config.toml
hidden_size = 384
num_attention_heads = 3
hidden_act = "swiglu"
norm = "rmsnorm"
bias = "qkv"
parallel_block = false
init_std_qkv = 0.0271
optimizer = "adamw"
beta1 = 0.95
warmup_steps = 454
decay_fraction = 1.0
doc_mask = true
train_tokens = 432300000
MLP neurons of a small language model. Each row is named by its layer, matrix (gate and up: input weights) and neuron, and shows model dimensions 176-303. Each number is 128 + 24 x the weight over its row's rms, rounded and kept within 0 to 255. A neuron's up and down rows have the sign that makes its largest values positive.
After each neuron's rows, "fires on" lists the tokens most often at its 100 highest values on Wikipedia text that the model never trained on.

L2.gate41 [104 142 150 137 129 115 131 136  85 129 148 167 149 117  86 130 118 123 128  89 140 121 112 109 145 140 150 129 136 149 110 122 164 107 157 134 149 153  88 103 172 163 142  90 120 111 151 114 116 137 136 145 101 132 127 161 159 179 138 133 140 116 181 118 139 115 145 116 109  96 155  97 132 114 138 138 107 164 122 137 116 129 160 173 158 111 145 131 155 116 123 168 142 102 135 130 156  77 109 151 166 137  75  98 105 141 117  95 169 136  90 152 124 134 132 102 136 113 148 121 123 123 120 111 104 173 116 132]
L2.up41 [134 182 124 150 140 102 101 132 104 109  97 145 104 138 142 161 149 158 169 155 116 173 111 152 130 136 147  88  98 156 156 152  93 113 179 151 138 146 129  85 100 133 135 110 140 138 139 135 110 135 107 129 147 145 135 159 102 115 127  94  98 146 140  98 154  93 112 125 180 155  96 112 129 174 107 185 113 123 132 128 155 145 141 109 120 131 152 136 163 128 119 116 110 135 114 104 136 115 124  85 117 136 106 176 125 141 130 125 133 116 136 154 112 104 140 120 152 120 125 104  98 113 133 125 108 168 112 121]
fires on: "ci", "y", "time", " Australia", "fer", "age"

L7.gate485 [125 137 154 120 109 144 117 142 106 139 104  77 153 102 140 119 101 129  85  99 131 155  95 167 121 143  75 155 124 169 154  93 142 160  97  94 125  88 150 143 157 127 106 116 160 100 182 121 129 136 121 152 147 129 168 105 166 162 140 143 127 122 103 162 134 152  93 111 149 134 114 161 152 132 134 114 143 169 101  91 141 132 141 136 103 151 113 121 141 129 133  95 188 141  95 125  93 110 169 145 158 141 130 150 163 111 113 108 108 139 135 135 131 130 119  84 141 121  68 110 132 124  85 123  76 140  99 131]
L7.up485 [113 131 101  68 117 129 149 122 142 129 129 126  97 120 116 125 129 117 104 131 120  98 109 144 160 159 120 126 110 106 137 103 132  92 106 134 122 107 170  87  87 134  96 101 107 156 132 105 184 111 149 135 119 124 178 145 146 107  99 119  79 120 129 101 122 147 105 121 103 115 134  91  90 101 124 135 167 136 145 106 154 134 138  91  80  97 127 116 133 149 126 163 153 119 150 121 132 114 157 115 162 147 129 132 119 119 126 132 120  77 140 177 134 167 134 162 160 105 151 120 142 159  83 154 107 163 141  93]
fires on: " known", " came", "ly", " directly"

L2.gate645 [106 119 146 147 133 109  70 164 174  96 136  99 151 157 139 120 121 131 117 139 110 104 124 123 143 132 171  86 137 117 162 100 119 160  92 132 103 166 107 146 134 127 106 156 152 150 103 122 123 104 104 161 170  97 139 113 149 136 134 153 135 130  97 131 126 161 134 133 133 117 128 172 153 109 126  97 163 143 151 172 144  87 145 148 146 117  89 145 156 126 148 123 111 130  84 127 128 121 103 123 109 118  96 132 112 104 146 137 125 151 174 107  80 183 128 117  97 133 101  71 124 118 109 141 125 136 128 127]
L2.up645 [146 127 143 129 130 127 171 109 146 121 182 136 127 150 139 115 146 127 140 139 121 134 104 110 140 122 126 162 101 107 143 164 134 120 144 111 120  99 158 133 106 144 124 101 142 144 100 116 123 122 111 135 162 113 108 111  91 150 148 154 167 150 153 163 171 108 128  81 108 101 143 155  83  91 119 135 144 161 141 131  94 113 136 117 153 147 101 135 137 130 129 116 214  81 156 130  82  90 165 119 170 115  98 161 103  88 132 142 127 171  99 108 135 129 146 140 149 135 126 146  92 128 104  96 143 111 152 131]
fires on: " |", " ", ";", " was"

L2.gate114 [150 114 144 147  83  83 129 149 119 107 101  95 165 172 107 110 102 105 135 143 111 105 165 151 137 124 172 166 115 144 138 131 126 130 124 125  88 154 158 131 137 161 123 107 173 100 140 153 124 106 125 127 134 122  97 134 138 131 145 115 151 132 153 105  97 182 189  85 153 131 139 148 120 102 113 133 127 124 129 119 162 106 146 120 137 148 141 102 101 119 124 124 111 123 145 126 138  80 116 109 117 100 145 115 103 112 122 126 145 150 130  80 116  83 104 139 146 116 115 126 143 115  89 150 108 150 115 119]
L2.up114 [130  93 153 143 125 126 144 160 105 115 172 125 121 144 138 138 131 153 135 161 116 114 116  69 162 131 137 117 143 150 172 123 167 125 175 127 111 129 114  80 133 147 137 156 104 108 118 146 179 131 128  89 135 138 140  96 158 145 117 122  66 173 165 144 105 111 110 115 138 113 171 166 112 123 165 130 152 151 124 124 126  82  99 102 158 141 147 135 124 131 143 122 153 112 126 103 148 156 107 123 139 113 122 115  76 137 109 137 152 128  84  92 180  96  95 157 146 169 124 137 140 129 121  95 188 101 140  55]
fires on: " |"

L10.gate217 [134  88 152 133 133 101 154 130 134 112 155 119 149 145 136 131 125 153 125 120 109 119 140 102 157 111 121 141 144 122 144 134 103  86 138 155 120 126 139 120 150 107 114 135 121 138 160 144  80 130  93 145 125 123 107  90 166 158  74 137  94 111 122 113 130  98 158 113 113 159 161 136 162  90 114 141 138 138 140 132 134 135 134 118 118 105 149 100 114  85 129 124 128 107 118 140 123 166 160 151 106 123 121 129 130 107 121 118 122 130  96  97 189 154 159 178 127 125  85 137 135 133 132 157 108 121 141 112]
L10.up217 [133 175 105 101 114  81 168 155 125 152 138 140 115 131 114 110 116 116 103 109 179  92 128 125 145  87 106 114 123 167 161 132 123 119 136  82 197 137 121 107 113 146 115 120 148 161 132 117 141 104 168 124  86 160 154 148 122 118 125 100 115 140 121 143 126 118 149 128 125 149 132  89 140 142 141 164 126 127  87 120 168 124 169 108  77 122 116 123 124  92 129 108 114  86 123 131 126 127 170 123 139 122 137 178 127 115 116 117 114 123  91 163 138 132 128 120 148 106 117 107 121 123 126 103 111 103 133 174]
fires on: "9", "0", "7", "1", "8", "2"

L8.gate913 [137 148 120 145 153 151 142 109 129 165 134 136 146 144 137 181 143 103 168 148 109 143 145 144 126  93 155 111 144 108 132 107 128 116 113 140 112 163 102 167 146 116 133 113  84 161 135 159  83  73 127 135 128 154 168 158 131 126 149 135 111 138 164 110 119 110 121 134 144 117 150 117 132 105  74 159 112 114 142 183 127 148 135 121 121  74 155 121 130 147 154 115 138 135  76 146 105  90 130 104  93 106  89 140  55 101  85 132 100 144 118 113 112 102 150  70 156 149 115  90 111 135 168 130 127 101 127 127]
L8.up913 [125 125 123 175 160 145 130 117 153 117 154 115 123 105 131 148 137 137 154 140 168 154 153 137 157 110 138 147 141 134 132 134 113 142 144 147 137 172 140 123 138  87 105 121 106 147 137 112  93 119 118 136 123 165 151 127 144 128 124 141 142 116 117 100 108 133 190  92  83 112 131 132 138 177 164 161  85 102 128 114 122 100 116 116 148 106 123 123 155  88  94 108 134 150 147  98 143 138 108 156 112 129 124 181 106 139 132 120 110 133 125 122 134 134 126 128 124 143 142  81  98 150 123 135 129 165 109  83]
fires on: "1", "2", "3", "6", "4"

L2.gate832 [144 109 189 131 147 119 140 142 107 151 118 111 132 148 130  97 121 103 127 112 142 131 121 132  88 140 130 133 157 130 130 124 143 119 148 129 149 185 148  99 186 111 127 152 157 133 125 186 125 115 131 119  77 168 100 156 150 127 123 115 138 202 141 171 123 127 120 115 148 136 119 130  79 136 115 143 178 126 140 150 105 113 131 149 150 155 121 143 127 123  96 155 120 132 109 125  99 116 109 153  96 147 161 142 147 140 146 201 152 136 148 132  98 151 123 165 110 149 112 155 130  70 120 117  95 145 124 129]
L2.up832 [123  99 148 147 136 112 104 137 101 160 100 125 118 189  93  85 135 127 121 171 124  84 162 124 165 121 106 121 153 118 147 113 129 133 144 143 118 128 105 135 122 137 121 111  93 105 145 150 152 157 123 136 120  61 123  99 139  86 122 136 112 164 117  69 100 125 100 142  80  89 128 140 125 178 113 143 136 130 112 127 154 133 139  77 127 105 134 121 117 142 160 139 153 162 124  77 130 128  78 134 102 126  93 123 114 175 125 138 147 139 112 146 193 135  81 140 171 168 104 123 113 173 153  92 115 137 126 126]
fires on: "st", "po", " |", " Ph", " from", " of"

L2.gate354 [137 118  59 127 148 153 150 158 133 157 143 101 176 109 105 133 133 112 119 107 125  98 143 125 119 137 117 161 132 142 101  86 172 148 145 113 169 163 142 157 142 136 121 109 121 119 153 142  79 120  99 139 134 142 136  95 200 108 108 134 146 155 114 149 112 120 135 136 114  98 130 169  86 103 156 158 124 116 118 132 124 140  96 120 136 148 156 101  93 118 138 129 124 134 153 148 117 129 113 147 142 146 127 152 179 148  94 145 135  84 102 130 141 104 148 100 150 127  85 158 113 145 136  79  73 122 101  99]
L2.up354 [ 86 107  90 125 102  94 102 178 168 102 138 148  96 155 120 124 135  95 154 138 114 149 157 103 113 120 155 142 120 139 103 118 157 118 141 165 122 146 120  96 103 148 106 165 146 103  82 165  97 139  88 115  97 164 154 112 142  98 151  88 141 131 104 114 146 177 193  93 113 109 114 111 149 163 100 109 108 146 102 135 120 121 133 127 151 116 127  96 165 147 121 132 113 142 139 104 136 146 101 101 159  83 133 119 120 109 148  71 143 121 138 101  84 161 106 108  93 143 119 116  96 111 102 140 137 122  91 155]
fires on: " other", " all", "4", "up", "3"

L11.gate906 [107 121 184 132 155 117 108  93 133 108  92 107 152 122 168 106 129 158 137 168 126 141 186 109 130 132  90  98 132 152 132 118 153  97 141 130 134 113 153 163 100 152 122 121 162 113 152 136 145 140 163 137  92 146 117  91 136 158 152 150 150 125 110 103 150 147  63 122 123 151 176 138 165 164 121 111  80  93 108 168 150  93 109 138 100  84 110 126 148 110 122 128  98 154  84 100 111 120  92 150 138 114 110 162 153  73 154 124  86 139 112 118 136 119  64 150 144 142 111 141 133 175 118 133 134 172 112 116]
L11.up906 [119 154 116 120 116 150 105 144  99 118 125 100 126 109 110 118 167 169 145 103 111 137 172 135 117 116 115 186 143 143 156 128  86 118 105  98 122 139 158 120 154  71  77  94 147 130 129  90 170 147 131 126 124 123  88 128 123 191 113 154 103 123 174 120 115 111 120 145 139 106 137  83 105 162 107 116  98 122 136  88 109 130 138 119 129 163  91 168 172 154 127 146 140 144 126 139 155 139 115 154 174 115 158 123 140 128 151 155 109 123 138 133  99 130 129 147 132 103 129 156 105 106 112 194 133 129 143 114]
fires on: "'", " co"

L12.gate529 [114 134 121 158 149 151 156 193 104 101  77 107 111 130 149 143 131 150 136 129  85 147 156 144 104  95 183 139 151 123 117 136 146  92 149 128 115  97 120 160 152 131  75 160 149 131 129 165 100 114 146 129  76 141  95 136 128 143 153 130 157  87  97 120 128 128 120  95 146 136 113 141 124 126 134 141 116 156 155  83 111 124 114 154 102 119 147 151 131 150 154 112 135 127 149 150 140 108 141  96 108  95 147 133 127 148 108 156 134 149 156 153  88 125 148 108 152 146 131 176 107  86 109 112  92 127  92 153]
L12.up529 [138  68 103 158 149 123  78 114 116 101 107 130 138 158 132 111 109 137 107 191 109 143 111 121 148 128 132 107 113 102 160 156 148 185 118  95 144 147 109 161 160 134  97 140 147 101  90 100 136 116 164 146 152  76  75  99 127 135 165 152 100 149 141 142 109 106 139 159  93 145 155 135 114 163 161  89 163 144 114  87 123 124 159  77 149 119 122 133  97 132 127 124 168 144 133 146 138 135 122 127  96 136 132 160 125 118  98 138 159 185 166 109 154 108 113 115  87 131  92 119 139  91 105 127 117 138  88 107]
fires on: "1", " |", "0", " ", "."

L7.gate531 [145 151 107 113  88 101 136 157 127  99 172 132 177 151 139 131  94 138 126  88 124  62 146 140 141  96 134 107 114 155 132 152  83 145 158  77 145  99 136 110 145 127 145 135 148 111 142  97  75 141 137 155 103 100 137 124 177 148 158 155 119 153 170  98 116 111 117 139 140 137 136  90  82 127 106 134  98 147  98  98 147 103 161  94 108 156 108 117 138 110 140 134 114 145 102 127  93 111 112 155 124 139  99 122 103 101 105 122 140 167 114 117 160 102  84 142 133 126 100 129 147 131 129 145 120 131 105 114]
L7.up531 [153 107 152  86 153 162 147 138 129 148 155 115 131 138  89 128  93 105 110  86 128 124 121 155 148 109 119 109 153 100  96 114 134 121 123 109 128 105 151 133 119  96 162 160 145 165 119  85 158 128 108 106  66 146 112 155 137  95 146 105 139 103  92 141 111 138 145 144  96 124 141 106 143 114 134 159 118 120  96 161 172 142 105  97 137  71 128 103 155  85 149  94 105 117 101 130 122 109 122  66 115 133 148 137 156  80 111 141 143  99 139 169 113  77 101 166 165 132 115 129 111 156 112 146 133  99 134 108]
fires on: "0", " of", "1", "5", "4"

L8.gate495 [137 133 141 143 171 112 122 106 121 130 160 121 154 143 128 116 110 129 102 127 155 145  89 126 171 130 127 127 148 165 153 137  97 151 178  87 183  99 169 114 136 126 123 131 130 147 149 169 132 136 186 115 167 122 127 164 148 128 125  91 102 116 168 146 146 134 115 110 167 142 142 145  77 186  90 164  98 130 132 144 121 119 129 143 118 131 162 102 158 112 143 107 134 177 111  82  97 103 185 103 141  94 124 115 131  94 126 115  94 127 100 146 163 128 147 125 151 130 130 154 153 107 118 162 120 153 103 166]
L8.up495 [147  98  73 141 167 106 121 102 102 130 134 148 132  81 119 140  98 115 130 129 130 119 108 117 127 133 114  95  99 155 188 129 132 121 119 149 170 116 119  93 136  83 116 137 110 137 122 138 155 106 159 117 126 134 117  76 183  99 139  91  76 160 143 149 167 132  97  99 111 152 128 133 118  94 143 178 156 141 150 133 119  94  82 131 131 130 115 151 102 132 134 132 136 158  58  60 136 136 171 125 135 115  97 118 128 125 135 111 145 108 130 123 159 180 100 154  85  98 166  95 147 154 151 125 115 138 142 104]
fires on: "ly", "ally", "ically", " directly"

L7.gate117 [106 121 145 121 130  91 120 101  96 159 107 173 131 100 118  87 115  97 145 116 132  93  89 143 115 139 116 112 132 141 131 115 127 148  85 144 115 127 140 100 152 132 148 113 115 141 154 144 134 161 125  90 138 114 148 104 143 139 153 114 158 158 125 117 148 126 155 107  87  95  99 190 100 128 109 129 133 164 161 166 129 140 147 171 162 120 112  93 139 123 120 130 108  97 102 145 102  97 154 120  99 166 134 160 114 142 127 133 164 104 122 127 141 148 142 105  80 162 134 147 161 109 145 150 127 120 150 136]
L7.up117 [129 155  86 126 105 131 160 142 136 142 158  95 116 109 133 105  97  94 105  96 138 135 155 107 174 106 144 112 101 122 146 123 138 157 102 135 146 164 141 131 139 107 169 133 140 155 150 169 126 119 112 113 124 187 137 182 126 162 134 134 150 100 133 132 103 106 117  89 150 161 133 112 117 127 122 181 143 121 132 109 136 142 135 125 111 124 114  72 151  95 126 142 104 123 112 114 104 117 114 133 176 108 140 109 139 119 142 122 132 164 144 138 121 150 110 111 162 194 109 118 149 150 110  98 100 148 126 102]
fires on: "th", " |", "rd"

L2.gate767 [105 104 151 148  97 128 139 131  91 137  98 134 118 160 136 132 141 169 114 153  97 130 141 138 143 112 132 126 178 117 160 154  64 142 129 117 106 145 108 125 125 123 149 115 148 133 123 138 103 118 179 163 127 148 147 103 119 118 129 110 141 106 112 109 107 164 116 109 105 149 137 107 109  75 133 117  94 126 121  88 118 139 152 155  74 175 155 130 150 104 135 125 119 115 118 137  98 159 142 157 152 125 138 152 113 139 154 120 118  99 122 101 118 128 146 120 155 132 142 135  88 123  76  99 100 135 134 150]
L2.up767 [170 106 109 179 115 155 101 144  77 116 139 123 144 116 115 104 141 153 100 159  99 133 104 166 124 151 121 104 129 138 110 132 131  96 113 123 137 186 176 116 135 172 110 130 153 119 139 101 124 113  87 167 126 122 144 143 138 136 137 115 141 132 150 150 155 165 132 154 106 149  92 134 111 140 152 127 194 142  95 177  74 163 138 109 137 134 133 142 127 138 101 122 169 137 106 177 148 113 168 119 157 137 112  88 137 205 106  94 116 125 130 108 103 158 155  93 136  94  81 109 160  86  90 105 124 128 106 132]
fires on: ".", " |", "incumbent", " Jenn", " Sep", " Krist"

L7.gate285 [ 89 112 163 138 123 145  89 120 120  64 145 117 181 171 142 189  76 132 108 145 141 114 146 165 106  81 116  83 105  99 104 106 184  92 107 154 159  96 126 115 153 124  98 144 121 150 136 142  87 120 136 101  81 112 129 155 105 104 146 139 122  93  98 121 113  85 115 134 136 168 171 110 164 102 126 146 129 113 143 106 133 104 180 109 108  56 157  95 116 137 134 126 139 102 112 127 126 151 127 130  91 132  90 118 123 139 143 125 101 197  87 141 142 157 135 102 174  92 102 133 137 148 122 134 133  77 131 145]
L7.up285 [129 157 173 140 141 113 117 146 137 140 140 167 182 161 160 100 136 130 138 148 130 139 142 125 172 124 137  98  85 126  94 144 106 105 102 150 164 151 128 133  94 128 110 137 115 111 139 133 101 111 107  74 136 175 104 137 128 178 136 174 144 142 160 144 132 127 110 119  69 131 111 116 150 130 140 141 117 102 111 137 145 110 142 158 110 131  89 145 124 117 150 161 119 145 115 141  91 169 107 115 143 155 117 145 174 136 123 115  94 123 176  99 102 134 108 156 141 140 107 119 132 131 102 131 139 104 118 144]
fires on: "0", "1", "2", "3", "4", "5"

L2.gate828 [152 122 135 136 145 119 140  76 160 103 114 121 167 143 145 151 145 149  98 119 133 114 157 114 134 143 137 129 150 110 139 131  95 125 189 133 117 142 120  95 156 131 114 112 115 142 108 117  88 113 141 128 125 138 117 158 142  94  93 129 101 100 124 128 107 142 146 108 127 116 107 149  95 116 128 162 160 134 132 148 129 163 154 122 116 102 119 157 178  91 173  86 115 187 136  73 158 141 116  98  89  75 133 136 116 157 105 153 151 132  98  96 178  82 119 131 140 126 148 160 134 122 116 140 166 109 113 146]
L2.up828 [125 135 113 122 130 122 138  84 133 149 120 105 158 134 107 128 110 172 109 102 155 152 150 130 114 174 191 100 134 133  89 149 167 113 131 120 147 147 140  95 166 103 139  85 155 130 118 144 142 138 166  88 149  96  87 157 155 136 149 160 102 101 153  87 121 130 103 123 109 119  89 149 138  98  94 110 156 148 141 159 149 128 165 148 126 167 113  91 145 118 111 106 102 145 161  63 122 103 109  82 119 119 133 142 132 137  92 150 159 127 109 118 154 112 108 124 109 150 189 156  88 103 123 125 137 155 128 188]
fires on: " Los", "cre", "Y", "har", "fil", "lip"

L13.gate333 [133 107 138 145 110 178 128 137 110 128 139 143 168 139 106 126 131 126 144 103 148 101 137 153 129 118 132 130 107 105 156  94 165 134 148 103 131 119 130 136 122 165 196 151  97 140 152 113 124 124  92 127 132 126 151 149  80 144 154 117 138 137 129 109 126 143 153 149 146 107 113 124 140 131 108 144 141 117 146 155 148 125 116 122 135 142 108  92 145 122 127 116  88 103 158 174 118  91 165 142 165 101  81 138 151 160 115 171 141 111  92 154 159 133 126 132 156 163 135 148 122 155 122  99 111 133 162 110]
L13.up333 [131 135 112 139  81  96 119 121 136 109 151 147 141 108  87 151  98 142 128 156 158  95 132 140 141 103 131 124 117 119 112 115 135 111  91 156 118 113 158 136 126  97  85 154 136 145 109 118 106 126 145 158 150 171 112 175 105 116 135 147 153 101 126 120 124 134  90 122 123 132 103 117 111 121 168 159  77 141 134 106 141  88 124 139 148 128 131 112 115 117 134 136 125 167 101 126  92 121 122 137 133 150 135 116 129 107 108  72 117 139 132 134 181 160 134 101 145 122 141 126 107 150 152  53 120 137 140 103]
fires on: " |", " There", "|", " It", "There", " Per"

L9.gate835 [113 129 143 105 120 125 117 139 107 125 123 112 136 123 115 130 134 177 108 100  83 112  88 133  91 110 113 127 142 156 124  95 100  93  97 155 157 146 138  93 119 121 132 125 164 160 152 100 115 113 151 138 139 147 137 107 160 149  91 125 137 157 122 136  93 142 110 102 111 122 112 120  63 123 135  86 168 138 149 118  83 125 138 141 113 138 101 154 134 121 118 147 148 148 155  87 113  93 182 146 122 113 143 102 128 134 124  88 153 144  91 114 108 158 142 135 156 125 110 133 124 143 102 145 159 163 128 109]
L9.up835 [169 136 150 128 167 146 135 100  94 149 140 114 131 153  82  83 149 133 125 132 113 126 123 148 152 133 123  84 117 165 126 138 109 137 129 113 130 104 162 146 158 117 169 143 170 107 146 175 133 164  89 129 121 159 135 142 118 107 164 123 104 136 139  86 132 112 119  97 147 167 179 129 132 142 159 125 151 110 153 136 189 122 117  95  97 134 158 101  97 124 124  93 151 112 120 119 159 134 149 114 151 104 113 137 134 110 121  88 154 152 135 172 149 148 115 128 141  80  90  99 127 150  88 129 122 132 101 146]
fires on: "s", "t", "re", "o", " most", "'"

L9.gate825 [135  91 120 112 100 115 122 105 110 137 151 144 120 147 105 151  67 118 148 127 122 163 135 150 110 105 120 137  94 129 126 127 162 112 139 165 140  95 143 113 136 140 128 107 169 154 116 148 148 121 117 119 151 132 174  88 143  95 132 119 165 125 158 145 127 120 133 159 113 130 173  91 115 123 104 112 128  68 150 184 141 111 110 135 133  78 143 156  69 134 139 182 142 120  89 127 100 164  87  97 131 142  77 141 112 116 139 108 194 145 136 120 137 103 126 146 151 157  96 114  96 169 141 163 148  75 169 130]
L9.up825 [168 115 147 127 132 145 117 156 174 171 172 142 104 134 151 122  91 124 113 113 104  96 182 134 156 157 117 127 140 107 131 144 158 111 112 136 111 123  86 120 146 146 134 108 117 117  90 153 160 138 115 115 119 170 125 151 125 154 172 122  97  72 129 161 128 139 126 121 158  88 141 151 100 141 135  77 140 135 168 111 106 109 104 102 103 157  96 125 150 153 153 172 156 113 142 171  76 107 122 121 169 123 150 132 146  77 136 156 127 128 152 135 127 152 100 125 162 181 102 132 114  87 140 143 143 144  96 109]
fires on: "1", "3", "2", " −", " Total"

L12.gate217 [123 124 147 111 133 139 127 128 133 143 121  94 145 116 124 152 108 173 150 125 137  90 112 134 144 109 144  79 117  89 119 111 110 156 130 126 159 175 149 134 110  88 160 147 173 116  93 113 131 125 117 114  96 147  97 138 132 111 115 148 142 134 139 158 140 115  83  89 115  80 151 143 134 108 165 136 155 160 163 108  99 136 136 147 108  97 124 107 139 116 131 116 119 124 146  95 163  91 125 116 127 119 151 108 142 121 130 145 120 153 149 131 152 141 132 175 167 129 116 119 106 134 140 145 100 155  85 167]
L12.up217 [150 143 129 144 153 123 111 169  94 129 142 140 125 125  98  96 122 123 116 154  86 128 115 107 128 159 111  43 126 134 148 118 108 100 126  76 134 135 145 136 157 160 151 111 116 106 122 117 127  83 135 156 167 158 112 137 108 164 141 104 167 143 136 118 119 136 129 117 109 147 113 161 132 118 109  94 205 111 103 169 110 107 142  90 123 131 129 123 104 154 158 148 179 131 114 126  99 136 175 123 161 147 160 107 157 101 140  96 141 173 149 142 103 119  95 132 166 103 123 124 129 147 138 133 151  75 101 139]
fires on: " is", "s", "o", "ve", "m"

L13.gate218 [132 112 192 148 123  86 138 119 115 124 128 143 130 165 124 147 146 120 165  94 133 123 123 147 108 115 112  69 119 110 164  88  72 153 122 171 164 127 148  90 159 131 124 108 130 162 141 144 107 124  65 160 128 120 164 119 134 109 118 115 124 148 104 118 106 132 135 137 141 131 139 106 129 133  91 146 125  92 180 141 155 104 135 120 125  94 149 111 136 119 114 140 159 149 159 126 128 143  93 120 114 136 135 148 125 124 137 149 104 168 100 112 147 163 124 152 159  97 151 135  77 155 129  97 126 104 146 131]
L13.up218 [131 123 137 144 127 113 116 198 182 148 113  97  97 131 154 117 109 106 121 129 107 130 143 125  91  94 112 106 137 169 110 128 105 119 109 154 118 119 118 153 162 134 118 101  81  92 157  83 100 102  91 107 111 122 158 104 113 104 109 142 155 127 126 130 103 137 169 134 122 116 144 150 138 114 117  98 145 161 127 148 125 109 137 137 122 136 120 126 195  79 102 142 146 111 171 181 104 155  93 100 141 114 127 148 121 140 162 103 124 138 105 130  83 144 140 114 126 114  99 133 118 154 141 126 172 120 134  98]
fires on: "9", "1", "6", "3", "8"

L13.gate813 [110 143 123  86 130 159 134 119 113 137  96 132 155  94 123 158 106  86 161 153 104 114 106 100 133  94 169  95 119 116 148 116 134 128 138 127 122  97 106  92 118 140 131 127 132 123  63 151 155 105 152 128 139 100 110 114 128 116 123  93 173 130 150  95 179 100 115 129 119 158 129 177 129 139 107 116 116  93  90 107 129 194 124 117 154 165 149 108 132 108 109 129 113 104 125 137 152 123  94  91 144 169 107 106 124 128 101 135 164 175 116 116  82 132  88  84  89 132  95 140 135  85 152 156 143 142 119 105]
L13.up813 [145 120 123 116  95 179 138 130 140 155 130 157 116 111 124 136 111 147 126 127 170 161 117 108 151 106 115 104 122 147 162 101 150 135 158 151 128 161 174 129 129  86  94  97 138 102 106 143 103 140 132 157 137 134 148 103 142 114 135 108 146 112 107 103 129 125 133 143 105 107  62 120 141 110 138 134 165 111 168 108 122 170 143 105 127 141 173 164  76 157 106 131 132 154  92 107 137 128 152  93 123 153 111 150 174 121 110 106 138 170 147 137 104 135 139 141 100 113 109  91 165 155 109 118 121  63 125 149]
fires on: " to", " we", " who", " They", " they", " and"

L8.gate875 [109 131 119 145 175 128 107 141 118 144 151 124 142 134 171 146 123 157 167  78 178 149 131 152 156  74 109 137 141 128 116 158 168 154 116 123 165 162 167 140 136 119 135 102 103 180  92 133 114 126  95 139 159 149 156 118  97 130 146 163 170 111 162 135  98 135 155 131 139 113  94 156 104 125  96 173 180 128 104 183 117  85 139 118 140 148 110 142 121 127 166 128 159 107 156 160 129 112 131  99 162 122  63 114 131 125  97  89 131 158 111 134 131 137 107 115 143 124 116 105 124  68 189 104 126 142 154 131]
L8.up875 [125 139  83 103 115 108 107 124 121 135 169 137 114 136 154 154 120 126 151 119 113 117 120 153 149 111 132 144 141 130 161 122 140 111  96 124 151 149 114 149 154 181 118 149 142  91  98  77 145 169  99 139 156 138 147 155 123  82 156 110 190 138 134 105 156 154 107 149 104 106 149 155 145 130 112 167 106 120 117 116 138 116 116 143 141 144 118 130 159 103 116 118 129 158 165  85 124 126  95 125 145 122 125  92 129  99 146 116 121 143 127 141 113 130  90 123 139 188 177 133  73 139 130 121 113 127 111 132]
fires on: "9", "4", "5", "2", "3"

L11.gate570 [129 142 146 103 156  85 105 141 154 159 108 113 143 108  95 130 104 139 157 108  78 154 149 161 140  90 120 134 115 137 137  88 121 117 114  78  91 126 131 136 131  96 120 101 163 123 103 133 124 152 126 117 117 152 174 124 120 129 122 112 171  96 135 149 124 159 125  87 128 169 154 147 156 140 119 163 151 111  75 152  93 149  93 142 103 133 149 133 126  88 155 103 131 142 121 142 132 121 148 117  94 127  98  89 159 145 138 116 133 134 148 139 140 160  99 121 129 160  97 137 113 159 174 106 123 141 135 172]
L11.up570 [131  94  97  94 159 145 114  93 120  73 130 112 113 134 143 107 132 140 140 107 139 122  92 129 132 144 146 176 154 128 170 132 146 121 158 161 122 152 137 131 132 138 123 154 137 122 104 128  66 138 108 121 126 134 110 123 144  91 102 127 120 118  82  97 135 146 135 173 129 140 106 105 123 113 120 157 154 137 120 124  95 119 140 122 145 170 121 107 108 143 132 126 158 156 137 145  90  93 114 141 159 143 135 134 140 144  83 126 118 118 125 121 146 136  96 120 123 142 165 117 146 145 110 145 120  77 117 130]
fires on: "1", "2", "3", "9", "8", "7"

L8.gate604 [110  99 163 157 118 145  94 141 112 106 107 102 160 127 121 159 134 164 134 127 121 149 132 166 115 158 166 117 154 156 131 113 142 140 138 129 120 109 146 127 158 153 180 103 149 134 110 147 139 100 146 151 131  92 109 134 105 149  72 133 141 120 125 117  92 175 149 162 161  82 103 106 139  78  89 112 108 139 114 140 127 137 133 113  88 121 146  99 130 140  89 131 127 116 110 152 117  95 118 131  98 101 100 136 134  81 124 139 134 131 152 142 135 121 129 115 106 170 120 123 170 142 113 175 123 154 122 116]
L8.up604 [121  92 119 133 133 125 131 134  80 121 140 130 158  97 126  96 178 120 115  75 109 103 111 130 105 100 123 146 153 130 104 147 193 114 148 118 110 110 145 110 136 127  77 155 116 129 114 125 121 136 161 124 128 130 157 143 135 150 140 130 180 160 152 119 153 138  81 146 117 102 145  94 150 124 167 108 144 135 151 118  99 134 115 151 141 122 117 132 107 121 118 127 100  99 121 137 179 103 117 153 163  98  69 136 144 107 153 135  74 112 146 140  90 128 117 159 126 147 181 152  81 146 128 179 111  89 120 103]
fires on: "s", "'", "n", "oc"